{"hidden_size": 576, "rope_theta": 10000.0, "init_std_qkv": 0.0332, "init_std_down": 0.0, "optimizer": "ademamix", "max_steps": 10416}
MLP neurons of a small language model. Each row is named by its layer, matrix (down: output weights) and neuron, and shows model dimensions 48-175. Each number is 500 + 40 x the weight over its row's rms, rounded and kept within 0 to 999. Numbers have three digits each. A neuron's up and down rows have the sign that makes its largest values positive.
A block is one neuron, or neurons of one layer that tend to fire together. After each block is what it responds to, as a language model described it from the Wikipedia text at the highest values.

L3.down52:438518502536489511566568479506478509489501546567451509487549512530500564520483429502469499526485523465489450491547463579473404501572561437495528458497501483423471571568494543567486529497537552430488504476528460510483478481537479440536490496501489577514520499522507493460543468487439452500502560524452544503500532563509523557474479574532483412440517429441567521493465479451482520460487
L3.down117:484546568506500467473546485480533539534511508479480579516491547405505480572603449552573515556557475519455540483529460529555497495500449512519502519499542461448532500525522482487479473543503538523436483480504478537426510549491459493581430586486543511521509521526405515470474515511411563497451515493443467538494470507545460486515523484550519417468442457511488414474558495511492497454477
L3.down288:481535449429447537549573458408537574517515524574464486446482497515398486570471501578488469555537489473526448493540580476512530500462609544471512519445504467520547512571495544507464559446450559529430505553556440509522542476533486533447451509489490510436550491470473520503481574438513561468487518551462494495478521553555482436589478466499533448460432524554587526535579518518446506498555
L3.down580:486519483475470491559477540490517453590424468521538445478502586478425464484483482578549535513517473572503518530480440484443451435449512513481443495486464497513480525473490532534534509452464477467446433541559477485501468538467485561499537487492527503385534506489491517456495509469445531499501480485530550440527535527516550444504473457483520489442456501503544476464536486495520505596454
L3.down947:449450550488475491505528490481538512584520445523476507498588413485536534489604408435484454537483476518465556503514458497489450502488511538507477453530498519485486516500512572535488553540459522413547504517519470515440523526536453508459399539421589459553547501520466536531528467478546608433450440475524477506505466497459478511489540509503490533451402510554514479506465476570440543570509
L3.down980:450532518476539504508411466494461436510445541519418508512592476490535525489479465490482497520480502543505577489498552431454474468482545561441502481526535542464478481497566485514534550495509471399503576484550545522550544476512513436478532477481548563450533460459507514509456479522464467482545528483483548468561551492444536483498489498516441539524492540460564575518509521527501463472517
L3.down1071:464464500526500551491520485507445576479473484520502563555559485538507512532550458462479478570521510527514513514464492522533489528485607399458548515552507513493536486510511477441456502537406505541545486538461501499467479455517466387470531458505543470559496470559537540478452462461547493507477551526426497506543391541561526483545499457497494574463561474585490552554444470544492526447504
L3.down1176:498583499449493486523503532551495518465474500554444553559516569552491472504528505489487558504428492459453463493549469556482500492578520541448522428510491487471482487513471470480495473509498527542468558442466484427500522452520531482483483451452463553485520525524564379534470538556465404494465461533442501480412538496462473500586505488518520522530426556497456467576432515485493521426497
L3.down1231:489555493503510462427532520536540462510467505482473512575513469516527523587527455499440395442502494470486518464479559476496573527545538480491493566477488474469431469510500527491528476553554496435443439429507515453568474570517468470525466396470461547494581493501491556534523493492537525475494582511479552532582433544438528544510492453511543505511481450503544432481399539505502445457436
L3.down1300:538491538524484594522558531616505573485523435484536476513439570472486479544515514514608522537487421554454547528514479489499497484489510549531523465464489499462488518475504469533516510479511446515510532504492448560504572502462503456459513461422499464500520447552470482432528471524474498519544502516481561498486491526448587502523519486505550470600467410498474541435497589494476527504535
L3.down1432:501494496535488537485471503469556455482492527485518525546513545483558513426476524408406467491530408462488453485516572458512432459496511552476524486454503436519507524445462458559514552466470614572550483440534474443485538525499512518507455503472511566503516502584498542520505522559539474537538497476515534494528554491541522546458505561472504497454487489469572484429567494513499516468513
L3.down1488:529464611513529465489410599526479487474522509459440409483460543473491501477509570441510518555544414522483549460459518457511514516578504461483499527544464581504521518457598568461545470481560487563482572557453492478525478471461546492392484481454484505498521551471611518476493534613515532512449464511424555498540508487553545432557525513524557439476505485461470558537456562498543545535487
L3.down1612:490485503526497510550541527511540496465516501523397508538509528501429585497557568447510495502477495527474531558551459463544508441497432590487601487531562505511546514554550479452538399537491512505502491464573563533561455505486569421546526485511461475481464493504495468462553430507446405539549497556521581484506474527495446489559509489459469481523551456467497529446525496501494460511499
L3.down1654:491522424546567514451528489513481459462491515488496488469470437538524491475520505488541559451500491558511512450466494552415483470465502509502542442502497465542479536547515461462461537502593523538456506500476508397452518510529495483430442447490425500529470482448501505455467549506539449491543561484462544582498520534504599516507504465519520547515478543463420467479471482531532518539522
L3.down1996:547508592503503573423538469461439504513417456501521530531472541565493518468488492402470473541531553456558492502468484537534412570502440523535464553507595508482501513506506517516469444529502454459506453508532518391495477494495473511504504458545541493540470481527463525497532510493531513497527526519462535556488497445544463503481546471440514481504530525490458546567591468488507483491457
L3.down2219:493465490507519467509481520513636434527586466507476543449510506571468508487504465465511445458548491443472498526502514463514515431468449538456511509479478467524549484505507498498505482574507533474538461495523534437517431572445508528533491581577513543457532495391516532499517492489511494580471466506478561583534500515532500504583497518494525481523528459536506523467569457494455520560523
En dashes in year ranges of career or season lists (2007–2008), % in election-table headers, and infobox field labels like "Running time".

L3.down330:532459420463492449539508558524440498593469489499501509461448582521457503483542568531470563527493455549506485489545532498563505484524481521474579578488510542442450539522480548485502529481532512475486506467484589501525478517463539581541577485473467495493473481558514503457500479574442408504505494544455543502565497487501550518427440580489515465440517514435573407549551534438573435455510
L3.down613:521498507469528463530504408559496521467534522513496451545431533459481505526608463490591563498467480507441561452542520529514501486512516469458488522583478513514452491435494542533492467520526436534525486558456475496465423411510573492557469477509463444518504511484517483520498525562525439491522455533532472520505541510478507478569443492563542503544513490490537482510588508558471478483474
L3.down625:456474463504552505497488441513525517536508502523478533490498488470521513545509515441496528536393418494440505570571522469529530479512542488537514561475454499469478558504493508522531445474495445522494523524491579467522545544493479462537492524470501476479548557459513561560484531469529518524536546548455478547510509632493467406431522525513506529512508511512488565444444519487488431496442
L3.down705:512476482448508469436545463514555491472398536486529427484448507494524497508564526459485445511444420514491471517580565451499594457485509548491524469557495504507503568551536491524531539484534461491456513502579521501525436498479481518540540415496523450438543520514569632561513539483510449513579519576473513484570479537506569521491470502554476514536449549581487536483449499448503453503455
L3.down708:501474533539478545513491517478497446570571418478459497492483510440490556509538534513448503457492481458525489530502506533524475549443456451505516485520428574532477415534492566426467499537542514428494449460419567494488409468484480527442535483514444496497525527468489585530488469454458477464449551493597489546557504510486425499522531493457575536451463525495479526539482498435470440529535
L3.down737:506526551533494549510532483515462530459403554485532477512474547567468506523453464475448536478497443522525436507472486507488511616509492479491489518563518579501501439512509517588456468396530491433556481414549520490480492447423438512542440533528506462498555540534454442483490474532451497429468521424571485475512611499547500577561458499458495529432478490489555497486508544521505469515559
L3.down942:509422583528549449480480553472462476497504435543457425455472444517441457482507510429530559551552552492502504458533499565477482519543527493457534531514386507539464562508495500458505519463511497490510500524469512534523478534465504582517472505556466546538501605567525536495522549432473496466488500479482480473508399488536448547419476499492581498446522494483510464446460463499535525445438
L3.down948:463504462479479437486468502541474466455511487499600391506451466550495541444518513514547529473387579509519499443485419549487494522540519428520514472584535453547432485481497529404462539527493516524466520535483469525515446478543591513521480491447467471473482508476501507528523538539489542530509467550490558492455566508484512534490482448503528499496462529456514545482455458462479522544466
L3.down1142:494514469515531502534511434486520449508539536460526479552495514525447500521477454446553483496580599464553543550527527518487545482437464483486452519530580541495512516464494489451560447496550510524559498547500501507480533503513477512487526481521499515504438479475545528534449486489521528593530439495527536479493482501522501515531476474543509507497461470464513510524506533550483469532559
L3.down1321:548442517521453476503517559497465451557480487520484578514544515452506545440568530530427493398490472563519533484522480514509507575510428502449564530503494466487491465512508529512537480463443508546559486526485487478453451534492471535537460478522531499512477486462533522500461547562410504444467445470527524550416530492494505603529482504586520441467522465492527512472495454540458455478526
L3.down1456:523528534498539476454465529513540519527464500458448493453516504478479489447483525440549544530472415551547503389535498526495436493472528462458480558533445528548512632528534455480581476472435557459500537491454475498470499546536541544534476456455550448509520493470469476495491471471507523465453475540523484480454498507474505529525498485544540513482500550557525428474517469600585462477438
L3.down1500:549439532485514526493553482552452548495459483552627517484553471466550558475484499520536423511477416531487494507500537502459505518459520585493509498494520504500497524566536445569454464486500451518513549412542531479483577470465503469420551528553536536433528502428494475445543446485455513511467506523590427501470606553503472529499462537548480481577456450513517496471499491535546539517487
L3.down1520:444544519497526531495522469465536425521505451578477472520519451491543516510511525405414465454487484545525520515464483540481506504560461505533509511498518510517529505463504465547472377540489537540502496479479472573530500530558461584499524522548562463506490537462460495479500531482541562527520497555439548505442453463462497591463468487501508549448508464554511445504548447566460514526488
L3.down1655:475494492415518536454483557512550438474463453482498485486511483543527440506532484484493492492532530544490480448426471489479462631448468567570466448530582497565540508483455492533500503558484487416496495469613569531437474470452480453465472532524421523411500526542573498469487495557428434509553446502474505456525534473526494549519497493457435518523496534444552532469469525478477482508460
L3.down1673:539476531534563504525510575490537482560454573537445535522466529507499476491506528561455506499431479485494431497473593499536471524514504493476527483488525448470531565519560494590484468537447490438528503488399461540489489574448492482506480590562489467511437447504499527528495492499478475529582436423445433486467505452523447591507478530552519492473574543522500534485453533539505417538483
L3.down1897:488472498525490450498540523449487413477476437572587575476480517437558484414600555514563564548513513503478547431563462521481520558435437494529559460443451486462507539490506536448506481466429549532589511482513467622504503413547545554495535462457513427537493479532502513483515462507536409448528481527427536477518501451501548487449505515499536486502442449447437440488484490536494548500472
Apostrophes in contractions and possessives (didn't, we'll, Donne's), the hyphen in Arabic al- names (al-Shabaab), and a leading digit 1 in years and numbers.

L4.down777:509451481473511513487457488427550544496528580496488470507503464485525494560442400401483458503422532452507472490473499573457508427493471544459497507486509501513529584471488521446520510517436478464454501536515515529418497570498530440538580571555516524478520522481550546502639469494489552530445439519515474535404540462455552491547528490513479543516536439485521545489532493509466494484476
Closing == or === markers ending wiki section headings like History, Production, Filmography; weaker on sentence-final periods, table pipes and "of".

L4.down1271:512441472445497560474541461532497539551470488545499510474480533484430515451437505493477489546491542489501557501466527558520585478432556556482509500470443488517481537542484597496382466509540552515499483484465471488450536596444497462514450476518482443477550545504492441472534445497564507531479471502411527538437551497527519461455439530435478539502485445483549513481496496586557560619522
Tokens that demand a continuation: en dashes in number ranges, years after numbers, ordinals such as second and next, and word-initial re- or sub-.

L3.down137:490505438496477544513534507472524504542529529525572469479482604527535467496524530443538430444471526521482416482491496492545410397584463514513593512530474533496516548518519506483501547500462451505596509481449492480442469586529498502515415503476488503515409552483497559505438483491444459467476454445547437474430503541492415489500498443599483506473460499491455499471417533511403489507444
L3.down151:519553520550550525535473473439435430511606567468496559528495487457480539497523579469510558476518576536481492492452610491555402441489583526482508416475492434519536620520469522500504462476449485492504474579495529502511527551529442524514538590502526526483504509498496491531460486542441447473423503503534412436506462506608494435497565518487452489528549471443431399457543507572433545507500
L3.down507:449383556488522528463481517510476460437499454515470477481506524506493486494569530554444543510487500612448477543480503422501532505493480456471520448451491493423510444529539461487459448541572569478410537447537536448555455466492537472457571539484539461526508463498498465508512501559511511578546524494521542524473503464474409485500491439545520484444547477536569572506560456515549440446396
L3.down630:505505459444492500498492508482503493486438461377522541545485504514525510504523532499523506516516458458444503465552588525532459493470499547444496536483487526508531470560506435461513432505493445412464581436545482496518473541467450480480530502515449506455481457462459469451479526518568581527580458520463539421470474510565453471554447521505522499490443422446462518478538543503467407441464
L3.down732:490475504481479513533512565518479548499446469478453482473544477532518507492501554460471498523501465556491450560601413577515544415464530471447539518491469522469545483545491500479595430600513531508542421470478498480493501544480553540508540479448550468489492503513462437455576480529478534477470518482549481490479451484523508466469473520531494454451521477579500465533512490450465524527498
L3.down852:534510459567535523576566396523400555489516548500484484577472491457524552567518547486483515480491508465506511591544526584511545482482456477551484504579503546496475514519474504500557424570515561509492358512418501456488544480480497425494478520545463505521483464499438549553546444608553570509526533545460526459494498501458428457518518516537523532462481465516488530507559514462441508528431
L3.down1005:547489518507532509554528463501415401522501460543482533623448532516529496508462454544557505532521486486451558491458533567554483569523505492529502486440455506530541462568457513435531508501417435552549610474540467497556584483456461539471467472495494522477565516539600485515466479483529531494613573523447530467542490475586521455515491620530533561538523488506471523472440444533503556538439
L3.down1095:503497489468477520475582533526525548504438496475482489439462510546504454497473586519529525485442491497455512505500536505505484492490483510509454449487516487436505534489544481521516524528546516544505516512552430432559491536472518445496478513481551523524460549511458506461547494569522460538533477474515535530456524486475572581527487473451463537563482531554530518523454557517543461521552
L3.down1490:535495509403501505559513499450498553480556585487527512426534513563406440576504413500518460553469573518452480472461537526524545532488515415508517509535478547488480553457578545477547547465462487535484562512537440494459472471491540503523501535543454543580414507555481488528542472465462454492522415516513531507510529459498439489492495497484586465475511492485451528478534517523525513536516
L3.down1649:497540451555480524472499484522508536464471482520571513532472470480497510537467471430547530496491482489519504572491559548483467411478480505565474492431480487469478502508503429560538504478502543447518560493491516480554478513505468530566509502523509476569453494508488494444463511515428430548473513494525486447460448496462462555451519526500492480458476470502550479497497509502534509498439
L3.down1667:474448505477469494520478534571583461505504476485533528543443494511576531556492501490477434454580505456495458509483460481534512477551492491489391482571506519521464557483562536521560524473514443515430474570479487490522472526472452591502536497511515572503555481519555560470513537516582498416468503509564530483448504469449515492490491493536561486431515470522517432539506497481500477394459
L3.down1794:508569505554532491523526530476500546484548477466481479543566477518535562513488522452491442476506523420449510479501460506449561537508520446451430494515610581492514450489487486492515494531482544487534497493457547471514520571484534482463551444544532504459493430516527509443559473510507504449477528494450509500491486404520500467498477521468481457505519511505534419519554455448551442501486
L3.down1827:506505550482554492481479490447497508467475480448486421443478484510495375516426487554400559449508516512519509541528432416479521576496485512540495463552514568529508492506490438477512514535504488519439487575559529469481411528433467482462493474488489505540514574464428543537511497552474486472502461501456543476492578515498483535525533484541526415514502559513481541527447496377529543440489
L3.down1834:550571576534522453456490475505545498491519503525461481505499515504463511498573484476556519565594528462495565459467501521539505516481512451507571484506465488466474573551440462501495515551469533526542506525404493464476524542523460514566507515451497512503522542542410539500455502511516525488471583470527484449504543457484515477437439519463529468411480448487470483570417518492429549423481
L3.down1918:491505499471482457530507462483501531456555521584461459451578472473498512449584486478459437469536526488531490495506521519547525413539499499473528527496502513456521485453478511509541548553437480510524417508478484500506468504515447543467459481512554442462557520489508542428474529530441541499426470529476515487528450522512409441550425435495529568478502496474503486428540446461470487480439
L3.down2129:611422472560516443519490425517471493541473508512470488422508465485506470496478552522486472591473518471429509444501549553528526468520507578477519469498493550473570536484486469468531467553494543509482475512529459534547479560523538455482449469488591503500520418479506535468555536491548563585484469519452497563477557482533543492506465504532500493497433467492582495540525477466498472543487
Decimal points in coordinate decimals and "No." numbers (53.015871, No. 22), plus second fragments of split words like S-ich-uan, Car-m-ichael.

L2.down764:440564561470551479449512559463479484494469479541516468466474442524486558500544512470526503485547507531510445529474402543435528484460487462543628469466453474475558564548530528496476455466525513495476502456492481497532534495549475532553488490477530514470501486535509521533494470513505569548481509397522483509499480478454472468527514519513513464538516523453528457458499505493505526560458
L2.down1073:517454586517507500431519523516490414571504461437435548491560569512508547422483487568434478422447510544506559526494475443515468554515537482551538508426502476472539455571524491495500403569495474533496542525461518523524531465474562511503485571429528504509446479478569484540481506608437497486474539484475508420572494432528507494498446512519500466446457549504470399501535502490558481452489
L2.down1652:493558453517459436474551491525563483530508579527580526545456488475478453517523455490499525456471509423500454472510518511459544477512550419521515563510501509442520487406523486523501524520494517536418470506456537525502528510511511510623557556528581481536495523585495615540490498504503475544548502491487522511545465540520433482500509481542502527494467470475547491509477514445458541513497
L2.down2120:494472520491448499514501472488495528530468522524503466571543496468484466567533462462471495533467516510546454495557502498469501583516535495556499492508525495489424525374486515427482497522470500437433551545474479536460512511504580493549502532511488491532457611484492544578499581465485494521503557516516472517511503552441532511511518484562549470487496550540485501524533514485487570445514
Hyphens linking two parts of a compound word, such as Arabic al-, co-, and self-; also equals signs in formulas and thousands commas.

L2.down522:535563555520480521448483523471445500451430516449495499482545520510531577472489447570512481444486476560533523476450501460457437509502457525625501528482462577448470517564505538449495484500532554484491563484422496450564526506535575498496490437500440455532460443478482457492477471580491508524515505513502539492495501525597508565541423505473507532480515469551518473547500556520486515465499
L2.down615:552499505453499510543501548483539448413479529561499568515493589565470518484569544520443559489547543484462509518486551508576522553452521465514536498548404504457491495528521472465518465587495486476494459463429488549434445530495483477459543435531509495566456445509606577511484475502499507506472454508460508497550519551442491473570539446455498447510490460509485593487520512484469512506496
L2.down1363:511513518498441536518540486561417536473459464569446518425475523508524509462470492535456500504538469507472419513476492450466496461493543533498524461466558461529525516466519528467650585552478500566520492514494524532446468463460483552562433526510443456453543587514455497513574454498493502415498528447560513563516551468489517472546519522457524509488518519474538484587516506535423465487516
L2.down1592:515473483507511582510473471506516522525512458503418457528531484479490470448429510525507486467522500533500547510421524552522488475475434467529542529444451493546503476511432552461514481458525484515535451524468478538555567529540531468456505538436453476482492443447560500478457507537494541567440467461476500509460494469544532519514523533508480522439553431469523478523482521492460579551571
Mostly the decimal point in the longitude of decimal coordinates after "°N" (e.g. 116.3052); weaker on mid-word pieces (Reg-ional, Dichlor-ine) and table "Total votes".

L4.down1248:447474465420468485503500492500476444498474519502524391498504508479524433548556514543510558558521505494495446510480565532503530460453529498546485523499456514568492499467424474533512568486527477530515574500469479455513538516557481434527505527520460480495500503470521428479521527461586437472529496577452527492503453518503483478395561489593499498491487484446456575565498565470488475455510
Separators inside numbers and names in factual text, chiefly decimal points in measurements (1.40 km2, 54.55 sqmi) and colons in times (3:11), plus commas after foreign-script names and opening parentheses before abbreviations.

L2.down530:498553509461507451555548470459544551468450517568537518469500554453471481558517485566483540446528509456483533476523567460494475555492471431512494476512520493481496528519471592500538462502576492516495517519499491481490569453512473472449431505469488514519553433480507449448560480478457547539499473466496504534432478532492525468481569508457486599576500547518564461529530518403533468500427
L2.down1334:511502480531469573502521505495547532489441456580522467521477574428485577473528449479453517473487442511447448470520533482512573489506571532534483540504519467527494513529509546521450592527495454557426494501519528464508501458535433498489474537594508494467565479522507471467501511500446552486485474466532438508514533573457529452490577407536483519555505483474513502527449513507528535457415
L2.down1393:560489456466519509419570520416545498455539501466478487499433468479573391535455523530536506460477468544482512483488484578558508477463449535492483551521552478479462470488545488550485460467519469540433510447441482474435516462476462517514474477543546430436478463526521529488511473498533539437482494537473554541509457522400440501508474480455488482486564406521574449482479530459511511458525
L2.down1743:558527448506502434512386463563535568495483449481458392447460516462414530505506438496485513412463501507507494482502528507515473470498534499553548437514517504464527476484450505532480484474452452448533444466527524400503501464498490541538518492540525485564583488510462460474515519457508521466517459475588579517478535555461549552519502523481481464541545499467533470464509514504528468454504
Closing == or === marks that end Wikipedia section headings, such as ==History==, ==Critical reception==, ===Re-enactments===; weakly, words like first or began.

L4.down1736:486516556531497559518523483576414476580542553593424501526522513510471439525558513418485512510518420514557494469531501527565513477524465496523542475501512493500479448505486495558525500589525531522495477461499488591544476478461495495471555461441449459485569474418537535544503475527512416500498542448491526434460465564472578543506541521466490523501473428550489490562517593497434578495495
Hyphens, apostrophes and first letters right after a short particle or prefix in names and compounds, as in al-Shabaab, l'Enfant, de Jong, re-elected.

L3.down230:491494506534477539520474516500478523532528458464479515564489603497487536565529421530480493503515458558500473562484473474527512463543438533500497484547480516516451485565469498517504523453541535460480503445526492433558493469493491554576516465552520533468470593439490421497437484508506434514583499459502496514592539475557526536550475438503436470539532478465573530538491550465509571561553
L3.down283:470531540478522502461560538439548549484517541608483475501571541495556532473437420475528474520552537507456511561485444427515525441524466573507505495445491412404524472526509526489484516550492551476510490492488484477516484425516531462515480540453521564451485519544503525470534389432469492460526530519528501510482498491534498489490514506514546501477521497577544507511541479476511476562483
L3.down406:456530505530494505485402432476478509491540482491431518492606469560552506482525497496496531540495493510514511527466505439521497506464500505561493472533514511469489511543518419490513447516508571492472496481479541389479478532568449502528460451482500490427538444492536470534451532522583502524561563540524545462511467505502534479500463529511458579559465528563524531543446553363516539532521
L3.down614:491519431467517528449545492579496510496471442532499475524469498458575481537504544502535500481546502479509469458519476486486462517528476413530508529576557492555476563479450519419489488540501489440559527483487519534455493454538503503486498515459523519570559472493511542539510480507518453573507532452527417525498508585529490510504517532501498500492490557585502450484566415477507474512509
L3.down876:465510486576495492523438508524563535480539483548511496493468517506508453521465485507437516469441482514474501471484516408479539437505477466492542599551488474516481495508539475526549538558538458519473535485523481490489425524496493479442513525579509607446527516506565453491526494447480505568442480426508500498491503468432462531490516505492484481513578484500531520502521505477551444468473
L3.down1000:583555534534496480536522473552501466419538460504493472427503500496501565512443514461521532430581432552516515507491451537501451450514506533480485542493479434551485508496573430527538451502483431517548497545435519499524467525440483477449407587526530503413470490419503549502469459477478573458525511444577520534499584469479503477519576465525499447533530613488563475510484462493513481439543
L3.down1175:509566510535533605472467471489468507543436429402482473556464537499558541486533587383488523580472584472515528440494501526495420523505478520534451414549532438476526562453537487540487501543589457549465523460455489478529485481501542477503486481479491478522487589525448523472527466467519471466469442465490524527522558521490574463567501456501508458595549508493477508535434509484551505455533
L3.down1313:520422509473558518496473500471493545468475477479600510492439493503476449512507546482497518523497535468516484470456505414497463446576531525438548539520484460518456593479547545488509464412568482478512480454455552532550514421481506459500460564534545454494495500524527410506522538395511426463462520456519509609476511527459462508512517428471490525486526500461504506532496507481539465474530
L3.down1565:514428435506557462560486504559533466466542442543528511511535485512551514455409472507548491498512501503502527552500396538551492508489522487532443519544466481446520445507474524446428489471512479490536420525482549489516469400559487494444504467544461482502536438557518529456443542507535537458486563552544504579442441520501562550505478522533489531487472496507524428412487526438504442456500
L3.down1675:469476536551468503467471537528553493413491480618566473568511491501501468529499488490511503418527497529524557487438552449475417451508499478533552574588529497407525518492527481481511492536475468512505529535443529470556434505547505480528534452513472527512541432459579499518512561420458489538457493430486479444487544547494466503445506508506523418521598520455526513522465472463590455473498
L3.down1960:528527428506494527504425524485557527491456447525496493464455513467514451553454555553511451473514471539491465429462578444504460477480490527452502582574523469475512509456537502511471511552499470491509517553447491484476417454460503479481517532592517540467547442477576498396476520441478480547496482465502512565507513518471470518510542486473473450427588442486501456460557450491595460500439
L3.down2008:524458490522561518496445516485423438540441491454517468443518492528510534585422436542468528477476518503469514500505471509454526558552446487457529476561420545471401496489497458513480534576443504489492494550440527543520425549542542540527470485465563481453500544481524449512482459457488480479388480559554440457461569503469445482420467451510472480477482488497593471585404464537476501525482
L3.down2064:444474465557477502510482513498517533547465513486447542468496448455484553475532470480511458536482519526429499476467446470481465535486513521456486515530576449581543454483547497546466550518474494490530494457517502479525513464588543460497513546565415450467476470425554514560455555451497517480556547453427450444465524553558438441527510584449452484466564512506551514458518513547524514538508
L3.down2065:473447430572458491440428538508512519506522516509483558481458489527463511490429482483480463449497444475445532457535478441529512437445536434510512568549623469484417518462482495550517548525492427519468507531427494476516492553502500518508528458536500574477495460499485473510562510494498477419393480439511577518594429532449485554476439508537497501496539480541599492511516488468503450552538
L3.down2117:574533456522526457504472458489520510444574455504421451484428529510490473491489528537477548475472516528510527506534499554461511455558516471515580537460519534481501561444554511504462575493475507502463532511476455494508507447541547445543585560513502527430514549528470460434428537493473549533422411476439490520549465466487439475527479550384504525508608474542525548526497541508539432514453
L3.down2248:500546526488547479569521506507470499528423489496514522521499472494500438542406469494424546525551418548556531527449445479504484506493514533536469563484537556492493472523502534532520511558539517462473505455498503510597458488489494510500513492481531470577511499470456497503494533534577480529460558494462495477499557507479486470442530481540506502475490535467439519496532457542510415481526
Closing == or === markers that end a Wikipedia section heading, as in ==Production==, ==Personal life==, ===Critical response===, right before the line break.

L2.down315:510536500514485440512523581524519509461467481565498504421543482526451561579484451517425484477512449474519534501549512454510527524508514471499550488486526538548535529529465467561401451593508556460488525539453451486531494513399520581457472445450474477537533492431508562541504496477484488464561505479496544472497478491545501437530495445470531480551506556501510500509490465509551478518493
L2.down456:511499477496468453476450476543504452562463430501431445478489457492530417435462533466538529479457475464510505504459514490470553529476512493532543513570502486500467539493491470507519467499512468450461478507489506456494538586488546575406553408496522503551522499439563497490525480485565479518474499517468479536513497516438495496510540553433443562527519457530499507391566471541524506557527
L2.down578:527544481516515525559436582501464462559531446446518498466572464504526530477490532491550538512507564459508532539486480498450517519491476411465500491524499541507504573508422421437540486556458520473545454475497504438543471542525530534478511487504513530501576451482495466500505549505516553431528507498410475454501534514483565478509477542493507488504525525465495513471541527471447500502464
L2.down2289:531536524541446470569458521545459510622480473553503545529538507548454504455459422583516484511519502433539509508494517491426511427548532451546524503496452523487487565547464498481494506487554547484534499467501474475579526540521513440494440465461549484523533551533481572600456514531526468538503582493508456470524474463532512548509484483537464528453450556591458449495531433514597489489389
En dashes and hyphens right after a four-digit year in year spans in career lists and tables, as in 2019–20, 2015–2018, 1586–1587.